MLP neurons of a small language model. Each row is named by its layer, matrix (down: output weights) and neuron, and shows model dimensions 0-191. Each number is 128 + 24 x the weight over its row's rms, rounded and kept within 0 to 255. Numbers have three digits each. A neuron's up and down rows have the sign that makes its largest values positive.
Before each neuron's rows, "fires before" lists the tokens most often just after its 100 highest values on Wikipedia text that the model never trained on.

fires before: " (", " |", ")"
L9.down307:164137135131127159169158129098119099156127164143121113138157103159130135129103112141147146138140143147184117105145160150133177131156139091141091128143135096092092096136060149116119153137117145139109115139121108130120120078121149112155132172175163164088074102130156124127085146085119087157169129122134135123121113133144130102134106138108175119138140147090134140160134132074104148138148151145105159142145175137156106137122079155127170141127122089104082151154155097106145120122095112105111106138117130119118129129130097146140147123112131089121155133120121134106141191120097142099

fires before: "s"
L8.down184:141070097155124134130176109150121141140097147126127124132113113098157157118155118152152177100168127073121119097142128126140127135095121145108126128128199125154115125133157103134091107172188131150123144168144170100116077117135180125141130138132154171135110145167103115160122164112086129134108132118158158119162092132122134094108074123149132125107133113117167122135136078131149119142138118127129111112111119088162111142112131095153130067143134086143102116086123126150142170133095166125099101101153136119104121122123154082147148110164114140151146102136136129121145118119108096117

fires before: "on", "ve", "ons", "ona", "="
L8.down298:149091168124098125110071127141126143137140165158120132132111102100100073122117084104123137136123094124097087109117113127138146163130112159161130152087116174085159115170107145106139130134073140140132156138105093174134145146122138149096152118131121096084152097138135130146098118090130124141136140134092130113110111083156125115130100155119109132115122158116176130118085136140166107098123137159079137145158084117087142124158135139078153127155090118158092173117113095113094162112100099127121112114137121112138097152106118134122146116124126156124104144148140109110172133187109137137

fires before: "|", "-", " a"
L8.down90:159118152141149133164130130132118128175116103132155108111139126146175128106123110135130130106175120111107101080162122167156140121118137114135119166131120121111116125097117149142114126123122115116142080134149137136093152142123131095130131107144131119134152110130126170142128172111157176093103139138096147127145114140143149144104186145157126094147126118103171137116151140130122136140143119094124161118153129162099097142103123088139153142126148149121176149151098123156110085163155056127123130123162184110136199127074104124125144140112215160167141121121142152133124145132168159107

fires before: "on", "ons", "ve", "ona"
L9.down147:148128132146101176109132149111160144185127151133142105119144122127078108125109188135138149115154136132072076122126141093158137104148120154115165112126121163115122109116101162094160097135087132138165149132143151133144127130132130127152143133074136107067142121099105095146116126132145122143134131143177139132128178126160167116147139143109106137131128123111100179115089147120115126145120114169114110149148126139118142089130084127145137116140142112217133136182112104140090143117118076119108118143127119162125116112100136103133167118140110118102114109125132117139109186167114092096

fires before: "s"
L7.down214:167133128167103145143116133135130127133098137146147139126117123100149106155110156145120098090190133108115166104157132171154076116176115142186121126072100109126138098168101136102159115129150150137104146132144138123113108145122123144171157129104159154115091119129101150147071118144140111098095130093150155157114108131129073087154130093126116112138150101136146114117094104169112126148110106107204132118120129147121139133109140090126163161116135135209111153151120111129148117155128090160103130136158132136111110120118147113156123142157148124128164144138096143106159115133132143161

fires before: ")", " |", "–", " to", "-", ","
L8.down241:147119137150121142129115129160130136129114083128127116103144128138164054129112147113125092070162126109127108105134138165101148112114155108099157169113126103116129126119090141137116142129147129148162132101107103135102106159100106131137144155143102172115127110154141105132131166113109125155155136106100113159122111175133130095122177143110148147090137131085099153168113064121146128151187154159107160141067143157150101117114076168151128139127121117103147107141122152130143151130115137093120114129111117090124142125107102149099125156060108126149117116084099169127150158141118158131

fires before: "|", "-", " |"
L8.down247:103149153166143148167089158126122128123148130130119137136154136140147167153132088134136152113131182146104139137152163137117148138103139129112077083149119142143108137103072102125203129148135149124139134127107116126110155121114067140148117110119110100128120161133130113106126133108132119161154105120193105161147130162154158134115130117172166114142117139131133121163125145145099136142135115073128171095132104157157143131132132117131153113118061069073128123129093107103095116120117139119135115130165123109066096145141123134110145086134095168108135109121105151150147147106121133089

fires before: ")", " |", "."
L7.down314:131160121164130108126142141113178108113125172155143139099113141104144109169130127120121112139113105124139117116126118113085119142146139108098101118130112080087124130149092155155134133112070179105138084142134150133118129132131144139127123103099125153132087151158110167157109098169134164173111096111119101111135104099145099121100126085106104147131121092134147124125123129076097127161131158106117141119122116130124108154157126130193152140113111105112109134094147135046148121108151118111063136101112142149119138098108159153134142160121076109130116120091151163135147182124117134088

fires before: "\n", " |", " +", "-", " −", "  "
L4.down126:129093090115083152123149133120141131126096049139090083150079162105103121086159123088123136094122127062075174109060107141122146120149148152108113135159167134132113128152133122089156175121169120138135134137130091153184131118126121148147137120147150113097124115119119147107104153161134107134113122123117122179133153142081120099131093076173111145110131162129122113101136175135129136110155162122105147146139121106145136136155120138144132138139150114096147081140148114146130125134082139121110109102145109126091105155135146138126154138139132094122145128155165101136116103133129117129

fires before: "|", "-"
L9.down212:103116152118156112131157111117111115136124121154123126089136125147139138119105154104129082130082160153124079141105101176131118152149071128124148125105086138152143153121083107138158138087155065130108162189131079142141143124103105164118139155089135143131151126146161111177129133085116127121111102126107100138117109161164124154136137138141133118103159102163130143119145122106143117150094123129119132128145137131123099187130109118170151136137185141117096157114164137090156111131180120131156162134143138126172148101160089166149124135145162132141100095098129114152089141113120112136

fires before: "E", "N", "W", "in", ")", "ne"
L9.down316:157081125158088159144124114123128127157117140163112141127120147132129120097122102126165135123135154121191123124144161113122112119131145135100131117106106106151140130178099127090134115140108125125153142172159107129106138126146114103106103179093132129113086154107121105101094168078150097088090129106141119154127106177154117109109082138151151080147106149160142144091118136090102123112130122145085120110131160155162105118107106116112093144151141135096110107165114091167105124140095117104179148114158143107139116109156145139116161184170094128143135146105099127124128111146175137159

fires before: "|", "-", "\n", "Rep"
L8.down232:103086144116113122136146143140147146135150050135134116120123119129156128116108105128106119119144127140162116119154096135166136099125134159127152129162153111166130138196145143108162117089133105130111118151125113184137116112085150138071116158136169138104176137124119125132096179134118147101146107099108119108126133132124128126109136143125091148106126170101126163110138132127148115148150124178076158123173087097120103164110141144183135149101147189129155111142154128078100165120112098127135132163122125138088142127111129136118134128144132140110091148120144151139187167171129145121